Weights of a small GPT-style language model, trained from scratch on English Wikipedia: vocabulary 10092.
MLP neurons of a small language model. Each row is named by its layer, matrix (up: input weights) and neuron, and shows model dimensions 176-431. Each number is 500 + 50 x the weight over its row's rms, rounded and kept within 0 to 999. Numbers have three digits each.
After each neuron's rows, "fires on" lists the tokens most often at its 100 highest values on Wikipedia text that the model never trained on; "fires after" lists the tokens most often just before its 100 highest values on Wikipedia text that the model never trained on. A number after a token or word is its count.

L10.up2271:470528487444474580485482575486517484493461457573534444497393524500462461432499413587551464479427474484572451577574586484459510488485501454480458464447512483515413493409536484600514450419503492437530466601514530538542528514545605441452476469530468464556519443584439465517540459469454515448492519593390481514498521468534511532466474454542480523568563493516498510558451487486500432519490588515513471534467549451485456529450526490461414497556470423449470603485487539498479555486528592484480541531572457611563431472467552541524466483387518544416448468452474419579550557490490457373438454524614575464451426493499493416568477524455529546450561406509474523503555536577521564489520483492527400583448569572518534493494526496494544519594522505462474476512543468482425535482472602
fires on: "-" 27, "ich" 26, "|" 11, "." 8, "," 5
fires after: "ov" 26, "\n" 23, " |\n" 11, "-" 8

L10.up1760:516528513472544597451509573469605412539526539456500478511464510426458523515500486518515470460478572454441446604433541547532503430604522409436477493436477469551472506558597528541499485440416360478585507580545457591518461582487513459547483387449492465490498593550480355423468420522438447484490563501650412505504511478592533505431575523522500494480530571460555542631496599494506511452567504424440469469470432530506520503392428514468488540519485553501518437473565553529576556551479494537547525571406536519499521502392519537487503480548491530477520554545541431469429401533482500549449474556551498594492471483484558449482521608431582499434545525493500458578575549536515438453514456543545612523517492490661512567497586519440541368489457459530485478518493450552510453482529519
fires on: " " 28, "2" 13, "1" 8, " a" 6, "5" 5, "3" 4
fires after: " " 24, " on" 23, "1" 10, " On" 7, "On" 7, " the" 4

L10.up729:523522556524486519494413558461520565406480454550529498520500478573588472485458479542512528472445550498481430496525568535426466518631457492520526484568473485500518497411482458568535446487490546478525416487473485406530489501578484431529459434491608493462479463440463499536506437527448437492548518480470447467544472527512552408444326446508567481449543454556534519562471477504423445438484579515560483618515503524517528507478548563479418637493586575543462478451554463504488460563560450511502459508466474511509457512464551571543504556467477523409601571472610555488502550514414500494512456467619518456562484544474563494501472470498498577516552546511403495421604483542455492519533537527548507473604613490474494547429559527466453515500591492531492447407448464510455594553563539
fires on: "1" 86, "9" 4
fires after: " " 53, "–" 28, "1" 6

L10.up262:494615533487476511532504480509486599544422586526524474489459502464539527530525589437541567484463455537593527443456442597527468476453494507454502584526511552514524534453506490461538482455473482435520445536538399575553364501610541535495415540649579528562575482577433479506535478483527485466452529563490461537442472511394566448534560456530430503532509448558518561544464459449503483460618404469398553463504458508519418593505511460477527478549480530365533564478493598533454476606569478457440472533564487428503470537366488464503489503471505513422486459361521560458589510482496457456525403466497537540555565575518490488496494487466562497502481479532482471457554508498488409578670499535493568558517478462529572447437491487472483420492586454433613468521569564512518455499557457
fires on: " " 48, "–" 5, " special" 4
fires after: " |" 46, " " 5, " (" 4, " the" 4

L10.up428:407553516425534396535535513483488519551529551476456560516448488442474509408398490544497483438503508476496506460569486560499508461504484532623506518579396473537452486497428482452520477551506507501500527540531500477551528470458501531504477599522509602601475497431538499451527402456454502491495508501514434516465521495474515483444636506514538461432474451443480461410547651416507525403469457426497557567427376465452459517439534525480467443460430484574456562465531577472557483582493445523489522467555477519481480540429362589444459468486479508399615479526501472425493530475549492430489529497534558515429504393526392544534427548496466566463480440564438633547512501557525553405523556531430525424480528461546462462523526493481441534576465449483484536566591522422469517559525410
fires on: "9" 23, "," 21, "0" 20, "8" 9, "7" 7, "1" 6
fires after: "9" 25, "0" 16, "1" 14, "2" 13, "–" 4

L10.up1261:420460536484484553623534553457554386419471490461515541639458522538556444570482566509490619501508492502592483500520502495464474461553465440492486501531570515497543536403600528601508431436453489477431503608572502558486465466573478475442519476617510566508494505405510506478493509583452505496511477525431505446503565558497535431463507586553506496483482504535653493501508512477484525563511521392449492519477498521490455509451536510436437578476456486503459490628508588464458559423491469545570555441414498548583534435551557554504430417465605447491460451462544485565517532477517416492444465462519602481606473500406497445533467527510488480530408525511501472431416493564483586540468468595505395570521484555466471442454491473521504582632522476460437418485574512533499536541556426
fires on: " " 50, "–" 18
fires after: " |" 28, "2" 13, "|" 9

L10.up1298:593594491491555561502570590464459432455486567488529546490531542516534443576444472468525438450458542455505512476498565464522573445424548543510505501468525468543561562489468456563518500514520525458527443424503508600557575511537554435550485431492435500496526513473525495458454463460530464470418495604505550494509618460467531534536531511576518552570492528447519549553495480407468583591446473432566516488526469483504466461428370448404471579598469555483398571471446485533473458342509493442442535526497560494505422515484514457502446519489525500602533590484448512483481516477471603509468499566543583485470446520545471556407600527546486535597570510556545428597458441525567388486496456540401530526538507609536475531399508539461587514435536463418574435524464589491475477469521563
fires on: " |\n" 99
fires after: " " 57, "\"" 6

L10.up2229:535448563585551501494438524453469473468445481571467453483480574549518459496527535590532477390496536462528517502506552456500502488579495552494516556433491485516373549406421499531586484505548450462573540609520466424545460460532605584524406469454538465471554530509468458451551541554465505527488495477581533563542518509485480398461459505535500577502463536511430458531541438519598554519468548510425482479444578429455425490527569452478492571589522499504450542546476499677472444505449521575458544532533550529567512410532507490538552437365497462388525539403477447454589433478491482413466577510481529508490528455518597479545462480440461456477450410478458504584480495551451532507491509543540526472572606501467586514528475485471540437550482492436419536598545527507417430472494533
fires on: "," 55, "." 17, "′" 11, " dep" 4, "4" 4, ":" 4
fires after: "2" 17, "1" 16, "0" 11, "3" 10, "5" 9, "8" 9

L10.up150:455457562428528430559435620528478441473504414407536503487511473519493603558423515476508594524508536408518448456534584544517361441492536434414498518478520448471490621553502435549489481464482500424556363502519511432505499470520572432449507472484446549507466487445427489391416447537551504558537448593528422492523612553537444444455489470521549548476544367504615515484545513469531485456477573506473494582467598500477489503468529521452497497402490474460429463498522418510609488492442483451455561526422553517512483437524464466527395511468604470500517544520493610544601478535397500520555497507517560503595508453601509500566510429466577562500502502479500440449562519558472496510519469554578464560480489573497497513488575476545454578421515550515458493428495450496548517495476552
fires on: "9" 34, " " 14, "1" 13, "0" 12, "2" 8, "8" 7
fires after: "1" 34, "9" 16, "0" 13, " " 9, "|" 7, "–" 6

L10.up452:460499469435466497497523425553519438481570539588464510534524587428514503540473508464501498489534523550464524518473484549397375437501413508393540531579477435521590519417495512505514485494507519503521409477495528455440527538480571520494519501519498578514474470565470505510527462663447485441419531554545402532624548635474477556500546470490478436562549525555451522494509465478463482616444680454515501526497433482485518561412442467492552567540535475426408607514478473484513584523521493501508527527415517548475462478431447449511420525494515523435478502413491477552563507565460461537484446421523613430492521431473527474399467589437523555444507528516479578554529460519533602483469616612415533557529509494435561558519526449438523499475580474517606569447498564418460510528440515
fires on: "1" 17, "2" 14, "ent" 10, " " 9, "ur" 9, "up" 7
fires after: " " 29, " S" 9, " G" 9, " Ka" 7, ";" 6

L10.up848:519549504528598407481439453565491418481505450540503514465478457457565524551501545554586505503570605489567549483534446474560465435616486455514424562436493376573492517453389505458421484504474580410450548519496533492437506418572428522489510543445588549538556532498495571554473625478489476527520402509463457596515512463491536542523500498440473612466454446491422548432510510462497532515480558451415473571520482572496479495568489513551413449475445491483483542527475500511520521575556537435511469478587467479515450558504515485485482478498554467513545605503481478477432493545477553526463569523505600459442435512528479537471435487525470545393513409547492502513471418526432548443527529449500433546444445540552538496557421470510513436513394614524492358477595511476519521565585448
fires on: "2" 98
fires after: " " 91, " (" 5

L10.up1644:459460531504526594500528426448493485415436436564535483514580578486443538478583444496481599496490588438459529521486575590534599409499524502460475483537619505541501391441589479390458483525599508430542480576546500499570463504601529419482482437498504587518451513508487470506481565426551504466550447521453443509526500528500547525527482460560506526591542520514527565545535447529493427511484458452546482502470479486502362542554560444559407499467496491402528580471559465552595533626480523520504539577476483563562443470477565485565463517478488465518413503523439455572495507445535561533446464525541506489525514478577473483517442560528468571511547440602477405508565494572455391464510560563455535505447592557483490512507525453484397523486398518517612481552526490414500577522557429
fires on: " " 68, "0" 17, "9" 6, "5" 4
fires after: "|" 26, "-" 22, "2" 17, "," 14, "1" 6, "8" 5

L10.up2371:536520545531561501529475445531509486429447566525548504519506502435528494461523507463436372467505502511522505467506547494455456512543544539431462499479499493483564482540441424527482495482519451418480453444529581509471483430491419438540500456568529492523503377470472528486455487498532391470534497462514525514517620609471528387509567543406551608471557575499422573537522509551492398498455546532459539511481501571510510439446569569487403499530518454478462467506601490458380512496554512450399427439517391549532508496490541451553506444499553461499527548469540545479474496605453516471556510425515437406561534507413514525492556447518515450416539541558492457500585464556557472426434522446506510501512492497630495490467467513549522488503561522487531394421491561457475454568542492
fires on: "1" 38, "9" 11, " " 10, "D" 10, "0" 5, "." 4
fires after: " " 23, "1" 12, "–" 12, "9" 9, "|" 7, "0" 7

L10.up668:511505542421496458446503566423471550532546496438546530594532507477508410512456488471622502526519495423506411515466514534489522458539567552511541481514599416544487644495595449586501514505556434466588481452532528466526384467527475573507519512507473477461481508511495548416470496571447514500547500457495430549441497473427547501640558567489537521491503532563510483572538376652467519539386487526410508515501595472579476579417495531438448545535552540467491425569575464583494482429482444530498533472505514588569504511363469507494491526420409395564502515519599409561507498499512585534518479499545429419504544558496497455545628610424471511456544411479492521525562449476492570462557544500543472378461553434524502474510465505439579544524494533453405414473563440474449489504462461
fires on: " but" 35, " as" 23, " and" 19, " except" 4, " But" 4
fires after: "," 74, "." 5

L10.up2282:568550516395471480467477517500568552548479466509480476501479503459482511490491491546477603500465506423545555430562544578519570528473537361548418562481437465515429572528514466547367418515515561514607494523600466470523446560524586521506529492444507585565471494455381515507511504514521484494526514592451505551439467520463525449481549469527429570525640533499595566476543474513453496531498488423486454499439370398468469533496572495572501577450527509445501599462473546521608489556485503452472542596455516585516487528489452493488503612491593484378403470505417550485591524435511393487509546533597546457499476447480520494548444564510521672478482497520533576502496553458579492555498457519521533519591506500490487507487567452548544497551594476495529503450577461525524435440502464
fires on: " " 41, "9" 24, "1" 10
fires after: " |" 32, "1" 28, " " 10, "|" 7

L10.up876:483506535583575691506440479477443462483513517510525525506544494499477558562539542540541486571477410527501510427405543549475425404488492494533414484424548459538526510486523404510502489570561449431519468487572394460525569473484454466504501455495516469485579481487511586479487367512560452490543394508533465527506553492484504465569540488498482496575539576521517472467495486537475510562573512535549511468455530451532462487481510413477460511483603364539575549559476474490524602485442516468390514477493600478515450453530358460493530560483507486518497493471422469561488556530550447413432531470506531452425501554601488471541581520526407525402496520480582508416469558390543532562544493458479400520549420509455576551468463480476536473642518514430497462541421475539485533515526505
fires on: "0" 57, "8" 9, "1" 8, "5" 7, "9" 6, " the" 4
fires after: " " 54, "1" 22, " (" 6, " to" 4

L10.up2393:519505581484528441549485539550509556466485554479525466542533469533489504554452432486497530533410494526527462490443608495440421464480442482517492501493502461473530509452572381491572502440473505469565530480578508420540458466557512542491474452445467529582605427425523499511492370582514510438544529569468527522513551587487504468495503382505519550539626495552484518519578488509402403505524437491460456517441501464519526469428559506471467440512583522493466524584586453588458515543521568481532459418550486492520380512500472476573478575537588474468529506361524452490404456501525452449589421491589469409416468551464514500633517509509589534424534458519533432469549582511453549490483510523556542524424583534482445596482552356388517564449500448456524475480565419446525473542498549
fires on: "9" 59, "-" 7, " of" 4, "6" 4, "8" 4, "1" 4
fires after: "1" 58, "9" 12, "\n" 7, "0" 5, " Department" 4

L10.up1543:458494599492512555454570608493546445576501471467454454460471532435490440575474496592495557458512512486487560556517500506552517491605591472466482488442575549577600495606513506443475451531509511456541551483550504497491433542468562443432447473533516498490485494533445523446585497426450537467545497491494557520546470563530557486472476452462468503551504559498432519561501476542531518623523513460435483560495478573493565530522530613514499475516565520399508510504558558494569511478542599443453530558550527389457443540452437464577469601558555498463593475446444576526491517457481508484402463537539485492537471502585479533530521397481488498516454582429466528449543627475532523439517487485411545616512514555554498484447459506500513467541582406454502444433537477477453457504421449
fires on: "-" 36, " " 8, "===" 6, "|" 6, " Con" 4
fires after: "\n" 34, "\n\n" 6, " |\n" 6, "|" 6, " |" 4, "-" 4

L10.up684:485503476424612444503399550525608482422547486572533560454446466410483567530663467489410501501500489564528499487537532474460574527506529342376648387520426403538527527499513488604450477426527493496514455519502496417546434501596528544524570522433454598442469411364479512462553628483497459514500464537528538549487516526398478386430459496430587595496491440519509555424544456500375469546501540537500548520493511487467459496529560530471414505515553413481490496525503418545572476502440534403448508481491450446668535485502505462482455455496499503499550435451527505523438385503415457479486473591499586490439444468503506463515539482443559474480513472480483560467481533528432445554519521526556461524437479574477496491591445552556440393535556525556581440459506476379506523454518480
fires on: "2" 100
fires after: " " 94, " (" 6

L10.up1132:531456533469556532597538532484440572502463555491513562557538464526544508585543511508462572490424528457571549511529610523468504443540446561460521513438487567526623481399470443482488519517488519584490473482482537471468484466569509357529452437458522620489437482446514495550564485476514432469586464493648477493510515555516476508482446440427577578462497503512493573607544513563537481572498531494520436551469465456429540531483552516489439528509570493534481542533519457446495517509517515429511516480532543502573510522486516508509519531434482537479548507483468543460548475534485451508398457548595531486487405497446452489513466456408567536472463533515440492523563549506447526496553532452562493619418463452479367582471498537520473461458421628543482467481478437454516588541511505
fires on: "9" 38, "1" 25, "–" 11, " " 10, "0" 5, "2" 4
fires after: "1" 29, " " 15, "0" 13, "9" 12, "|" 5

L10.up2145:405529539504481446481543543501569455510518479426432498523461478413415489460592507537480493397492537546508410525534505487426518516484408468492484493423477489523517557502531507506420468594530511447494481493544463465510429501599426521485582459494569550456489469600481468517527533561465551447405511457439523490517554437496561537409487530506567531477515465559531516556424475408558584528368553445532496474508501547511504532536472468476356477587633530590475374502445586522645573474469583559377444472409596522572592518509517438506466565392516395485494517537508446507402521528455495475452557546501513535453582522561467473546493544444481512490485442493498497521534468425508491532520463532559510492615478440434558459551478446403473492463584504547527437623542506514485569582567528
fires on: "2" 80, "9" 5, "1" 4
fires after: " " 77, " (" 13, "1" 5

L10.up162:517594466568577478469512527467395516565479482530556558536478597457544546490431531492466472534498486473479494510574457567524518538447523546506381509466499480501434492409541480539408491428542461551479538560493579450502522492579576546536442501484474480484560485434494440543535484498501506551532487499529474458576469507485540484537479513566542451500569554547512530476526463497466486509503459471530489488449586547428482558487502509502518446562522480498436521404454568555581528533601460590555608392485492571519433550538576457496471451528539498533573466419508478505450527600485573503435484432465522401328447454551461537512485562449546455493509550561428502604569498515434527466513464472464497563556607515476520393625493519392440414551472529512450478526524481535466511461598450
fires on: "9" 27, "1" 25, "2" 21, "8" 10, "0" 7
fires after: "1" 32, " " 22, "0" 16, "–" 10, "9" 7

L10.up1218:488510481556489537444436458434460532517469461612469589581462517542568464527533546488481523479469441453477472506439479501523541497538481525423576500393527457484439447530512628488519519530545437458421473521503470520527411519492528504495452520565429516456535430588568475466470506502476461535488462537565473543508523502520544470521516471481451528559509560544577440478469582457438604549484472536548566457459535496446472498555442553429466521490452537473460476540504491524525489398423498499523522431464555540502591492497575410470525589464543408511495514534608427491525445499547484479505509462492469525581383475484592398506521473442576578440478541399439527500487556499378484483549488531524519538420491477531490502571619548497453506522428411544510442547513437451428465503468500
fires on: "0" 46, " o" 13, "," 7, " years" 4, "-f" 4
fires after: "0" 35, "," 17, "5" 10, " on" 4

L10.up265:424444508525527504483528497350504472423466501526474456535478481472476445411539410580461455456490568451508473502489553534582464458535471515474428512605532517508476474484476564490529506416466486455488474394471513492368435519536446531402497509578494609430570480515514488485430624614448464480516517525521449517533417500565497525475476562510517590590563572541493545509471512467464487615492530490349497547506504504504502476517458435517533434511517569495454493497554556545501484514458465514546533527539506568603546471545415503515501448448530456486631488601549458351451447549489525524446537560514626452606471475469510544606514520436508503484449433480430385487515500565452452465548488458550441457452503539494483639606462503469490529578340519518511453484479506499585516502411490
fires on: " " 37, "0" 35, "2" 5, "." 4, "7" 4
fires after: " |" 33, "," 24, "0" 16, "1" 5, "2" 5

L10.up29:467470557490476583517603504469479491501583469497496480539458478509549443494477509512432530375500581493572494549509475525476591509531522450477444524497564575544470472531448491552343408498477470427583368484552494532563430466478576523532407527503490405653553468464505519532560390497512486467406542577499430503446571438596548471496538403424478576602483468441458486578516483532545409605517471431440488458385535481537554535498479555485483539550504515515518547566619528510560524505571509442540483511462425493499513492462512562458533503439580510560421537454553520548481517551420493527324465522478461496494496519420539472513511477417560472526550401475517544471584576544548545500499545501528465532530480567499490477468474535521375492587503464462495521378540481509472502521449447
fires on: "-" 31, "ich" 19, "|" 11
fires after: "\n" 30, "ov" 19, " |\n" 11, " |" 5, "-" 4

L10.up508:482483492530415495503574539490480600502561451457496480510566525416534477482440527538515575514622507478527484390414502605496454512542479452478454442526456464544503492508448514582457420494487515455568554486549553461480552491571516524495450469575482522545562513436482445545589516572441462483463473512425580479584537519556487402498486446564434504465509395520503508501506454443522541440489392460546518453505449467540465423481523456565521526431551494434511504475497435626509416491446478512483540488512402556535521489539563456474421489514491459531455607398490424483487486505424456418537517575491562503493503471486436506471450479567438588562524511608551514470482393569464445470520500389580570443537511608594473468487520517437540473474469533501570469600590486571428537456573504
fires on: "1" 44, "4" 17, "0" 8, "9" 7, " " 6
fires after: " " 44, "2" 15, "1" 13, " in" 4

L10.up2168:525412631462461516430511446526583510557454531445535541566463434536486493543522490452490489472447506548513516475437512475519529492558446404493473562525488442593507561449455495491515530468609443512551448540472454521524474397531450580448540522478460575468549403590558576510534505531469487533546447449505484451620547532550595570510579573544494538564414435580547432509581539526449572576501580451440545496476505522536481564549507535485468503520478478523461559419466502439473531562570446530427610472532553411538480471517451509441436548583560469486509518542503445509534529461494485470456502578557537513557485616394441557543523507529542509513512502525414474472463456420395617456436468487509448486489440481602536487536468474494466603508455497429471462597558546453400580598493427
fires on: "0" 45, " " 29, "1" 7, "9" 6
fires after: "2" 46, " |" 30, "1" 6, "0" 4

L10.up875:514493593475551479458574579536525412439531532530570528497474569495552469547566545473501566442506513554534466425413486491424478498446514457503447524546527404484521450425490523495380416414490533546441482602496400476510530460538529441427576467472462505489563487543468542511625424461479418423433530474528503530564538461489477396519516499429507520491465442542515462431501396535506553530589476501491502465496542521517494517468488460482456491632536489517559422491480431525527437479586441446442486488504533449547527522497531433401512519514550524506535518476542481504534449543464410484539534464539553500539462429533492545434423449493554502443475580560516577539495534590530451490465490484541463516461532471474463552554502561504497500561553535482584495505571498456467519525492554
fires on: "2" 96
fires after: " " 77, " (" 10, "–" 9

L10.up1300:531470513570459461545458487465438524495463508564542452420500431432482561576517510446399548443494495522462567487500514544562506453438533519348503510478607488593406528431493505500473500395533617430504586491571478528517481507538523432442515540504524516461492477579534481499501514486433486416512383512469462478490558515505488486445538493536567533541495468555478570546494493533365471566564519524505449468455467445522420600392482494542527451597476504544472485511552457497484474515542509461515514505534443469483472458500494471513444530429500422543466543582465483481551531504451564461494382436520513466531505498440462479524540568439500609432525579524539470464616433510463545553503478481399496613430588553601476489476502481500528512576413472514460461447502435471585503582518472
fires on: " " 58, "0" 9, "7" 9, "9" 7, "." 5
fires after: " |" 43, "0" 15, "9" 15, ";" 7, "|" 7

L10.up1367:504539489571602443499547513504440568634615496474432506494537635421530480553484509432395566506516569584627409526438472454445519541451477570522496577569459430564573506474460488537521419514524442439523477614545433465515492544525500590558575543511536501544507450577465479482553528513499511552439508565507517532441460507431515449576465563549511508509438519499492519545540470374549514463461467488510491523468431447521504522568538495516411509504406465410480502463587541574503477542411497530466468507429486490508519525500510492491508532443494514501453490538594451475459524404493369553528518482575366548527502528461432510450455512445478455510530433446543612484523434455508476450495464483367437569500496430569474517523479422415509475549474393497586466597534570457476569598486536
fires on: " " 65, "-" 8, "1" 6, "9" 4
fires after: " |" 33, ";" 26, "1" 6, "|" 5, "9" 5

L10.up1883:473567505391537580537473613568526514511524524459534427430447523617545493411465596484600589612422450468502425497584499532471451516509456462450460497437546575419478521504574538541489490427533501438557491515539502499513428423536571444469515470473522579564459453502484495517468537588519502480504565528487547460491545581453439480491503489468464554441531479507495658561499568513594407549560530429475458537450565508439438420534476499437465496482518434561498534568538471389559464518409513457491513348556466564552428491466426515544483483461510414484502461509442502527492473500463498514434419497466475455344455496552526509552479394445547540506518438464394482453573483567435471457440435474536490598476500484474562510491542470481550590407495578499525535429495463465431538483445472
fires on: "ich" 26, "9" 17, "-" 13, "8" 4
fires after: "ov" 24, "1" 21, "\n" 13, "9" 5

L10.up596:573563571460483503442515524517476440496493464499541441512563450528552437496553397512511541501522552470522460535593618612512534503589452514474405622536522487579512480473531491573529424594491551448512444522524413475534408497449543509463416503524572479442507415553413463446463496444445514499434426570489464604567552466438439462417552436439493501475549504542518602624554492581469482469477518552525477619403537439533437545534520613491528501517520539439493475462555557588500495536526481494497532570531471568485430542429517472537468526498615495503439399441546476435505525492490536476556454435522511546515477431469513541506457495495459516553497573561417497492537436532489515580490456565475546594576545480375464474480518416518486483488556520509509461515576510517556477415529589
fires on: "1" 51, " " 7, "2" 5, " have" 4, "9" 4
fires after: " " 39, "–" 12, " |" 7, "9" 6

L10.up1537:503503531493551530504477552486488603496493481483422508505459519441506461470561470577419502530529507490447522494490531496398476466580510497541521467502522509476498397479518550459498478625541625424483551419474440479524522559493417453548530432500443542463553479584540458451398495565488515462459445495488519451447433479465558508497492405558537489466573555539504467513445542493502443535497391453505541538492469445486433570492517506491572585470442464528423524500464382474377524513486507456424542532483474539490590470415451449461591492550534480568523494507549503613466468571387402487556550448480438472453496504496506404474536467545505557430537470575546508526496452379402508498477464488451449497458522503505520426518544376476490448507583456524580539465515523548477487514540506
fires on: "1" 41, "9" 28, "7" 8, "ic" 6
fires after: "1" 30, " " 28, " (" 7, "9" 6, " Mas" 6, "–" 5

L10.up2241:504581455555515557525535460455537563517420552472631586450450587454477475458501451461461567464509528453545430544477453505550491545484415557511488499586464417444537440450563520484569500443481450506516543511499564505575447527530505464502498431429472471361504503537481509496554420563428481445475488545503602369471538533515533454471471530520493497468553549490524520543521430339477532520508504534438548540499496545543489513475453455462531420545500527498440475547450548528545535579447463457570510574480481481526472599469355459500509486467419568490556500471492501480540385571496601586426542505473471465488459463395512517502532549518445525521489479467547541504530489565565423399460472547533507492501482483497476532495405446518533418484513410478552548466461463502489531525531493
fires on: "1" 32, " a" 15, "2" 13
fires after: " " 51, "," 4

L10.up1289:530521524456562510499464491608563403457568431462442528554499464508508536490501500530648435520445582514510514512476505513506465563636406361441445490459454396500604565480562541521420525485459454398536443574527390572479465409541451528472487455498447517461492506493491563512486503524422547505526402498468505461512480443438540544438443467492513554482510463585461569492515635551398521534500519448430635531587475532458525450479504448478417409496485405532526456440527491570554473530491498538529551559560516485527622557479474535544453462462569509473538522536529427497409504577394506483432516505540516423423526485586482522561503527491437549584525456517439485399454453562528566488482480457589382483437440511475514499442516476482542516581413486500587450493605447468466585582563420
fires on: " " 73, "2" 15, " S" 4
fires after: " |" 63, " " 11, ";" 8, "0" 6

L10.up1081:449540516555498462523488562475510570445525499585510584546521489423555588484526438476535548565503499451476574453458399591517516468515512468509444435431553534621475559505501471564531512485447554470432502448480367564582581511520467516429587529491546604519556613491513512480539465531490507431504538460462446504503496416452469410541515490591488544544482549554473527598554571586487545519462531462565437539379435477467514495529455453498537504497547482502481526538626520497535566448415564439447442506487396524502480510476492512545444536612557457431593574580434487542458401538505583498540475544498481470460503541485530453518480509435459645473515518424415527551466457538486504429558490509480411505445500604522447550540517496392515518618449522494493558511484446415457527504518452
fires on: " " 52, "0" 17, " —" 12, "7" 5, "8" 4
fires after: " |" 32, "2" 18, " on" 11, "9" 9, "1" 5, " In" 4

L10.up1092:446490494456580536427492460510492479559618395498450445537469504546482440451519483498491446498523584503567572428530518493500486468521409475512489521437556446577503517521537495515551462530542572454524498445547450535424515445508448525497591542550557631404547443575449461550450636544466460509545482504649430555576553477496519530518526571470495444480567566599482484490585516488507566485508493452378576540395582530443473549582455450438513551445440473564540474484515527506447512428563571476397595460623541552547540534504464516477505459479611486536492474530472475436590514521424496547434504506496553448489490380450539476560497512429507531521436519523506465503447442509464477489463416544466397517538427480508496489469481423457570513504460503535475453505529502560583526535431453
fires on: " " 91
fires after: " |" 74, ";" 11

L10.up2197:436482536459457513458506446523489445515460483444462562568440488519473501504534396525513487496459524436471507440496484540522439577512342452621476456438535463563447511496520497397522455512484528444471498484481512434527528518541537499447555471510537497551570503495403422464516512425456485630459510470497413528508538453466573468454517471500483588565559521650484434458527563505437523481465492449398518524434460467512447524512526510478414543558537482523497465575568602500511525460394532513487446595547496535589525485520474494517504532504498531519510508476574444598483552497590583503446555497479528496395483555428505427545525594434403520518523462560508468591392557486562522447552474535424446521519583524563459533513478518423574458555467508478512463452515523502424494493436520
fires on: " " 32, "–" 17, " —" 10, "1" 7, "," 4
fires after: " |" 35, "0" 15, "1" 8, " " 6, "2" 5

L10.up1070:451524531442533448547565510531560490522570406453517512438458488427459455598574516446405466557547518547542434433469536438474429464478476427458501530562509471515523546398555453578457465417517454434515474509524491453497478512436555452430602417492464508422516483475484434473517583488524500442446539530563504560491459517478475497432495562484532572428470478537514455411476423428494441487527538541495472523462537457548445504443549521428455453496537468463481571492441450582631394508445458521443471463504479528590615507498503514444562508479503429590479448477452482574477527460394465512440522521541576492488481490497530463551495468400547483535505459495554509418456437465452526498525469539508342495546487544448420508577530518482591402500534571534474446433480529483442515471534513
fires on: "2" 100
fires after: " " 92, " (" 7

L10.up1583:454545557510499454428487480488536570459423521488454547460538460531491499526473474514458531512575492514576511479460541468443523424510424511455534514483452377471577599508470374495511471486559544470471458475508386499500614453479550468488501465435382578481511428489490556540538526432491447456510460478524547486482602623494494481569476441488644550490523431471490547549486582522488557561629460623487497568485512553473539452461529543523429563522510501532532492498573460534494509483554542483483499518569435518590458540423518554582453474477524398528566567536546538546453567522435467567492505464523498404547529452428546497559427460512470461522541572537596506420553475532416553463552482453567526427515527569539454566454454518419556507329525531564580435582498586498473591461568505
fires on: "1" 91, "8" 4
fires after: " " 87, "1" 4

L10.up2536:430453591592509559468496459430432485462523607511456451567522507518462512535546460540509471406499474497461496518507501579537439579621504588445527497527547478587466566458561535527526477466523505418500545481544539488431426562510488470482435414552440549398466531511515384419495480608521460535512499508496485578403530446537559576542475404487458441484504539535550518537540564433484582481570490565496611531472511537492486550444506446491529569457476522466374495495496485503464500521485457544615533519503552458537527547457514480519527484423523471538505485415537407497544475481445486450510523475482527460460420503457446433413518493422519550426386436415530351558507413629415469516506564395560462469487561514546512523461472482546527436541411460488447525514580547434566552518569552
fires on: "0" 55, "," 9, "." 5, "5" 4
fires after: "0" 31, "," 24, "5" 5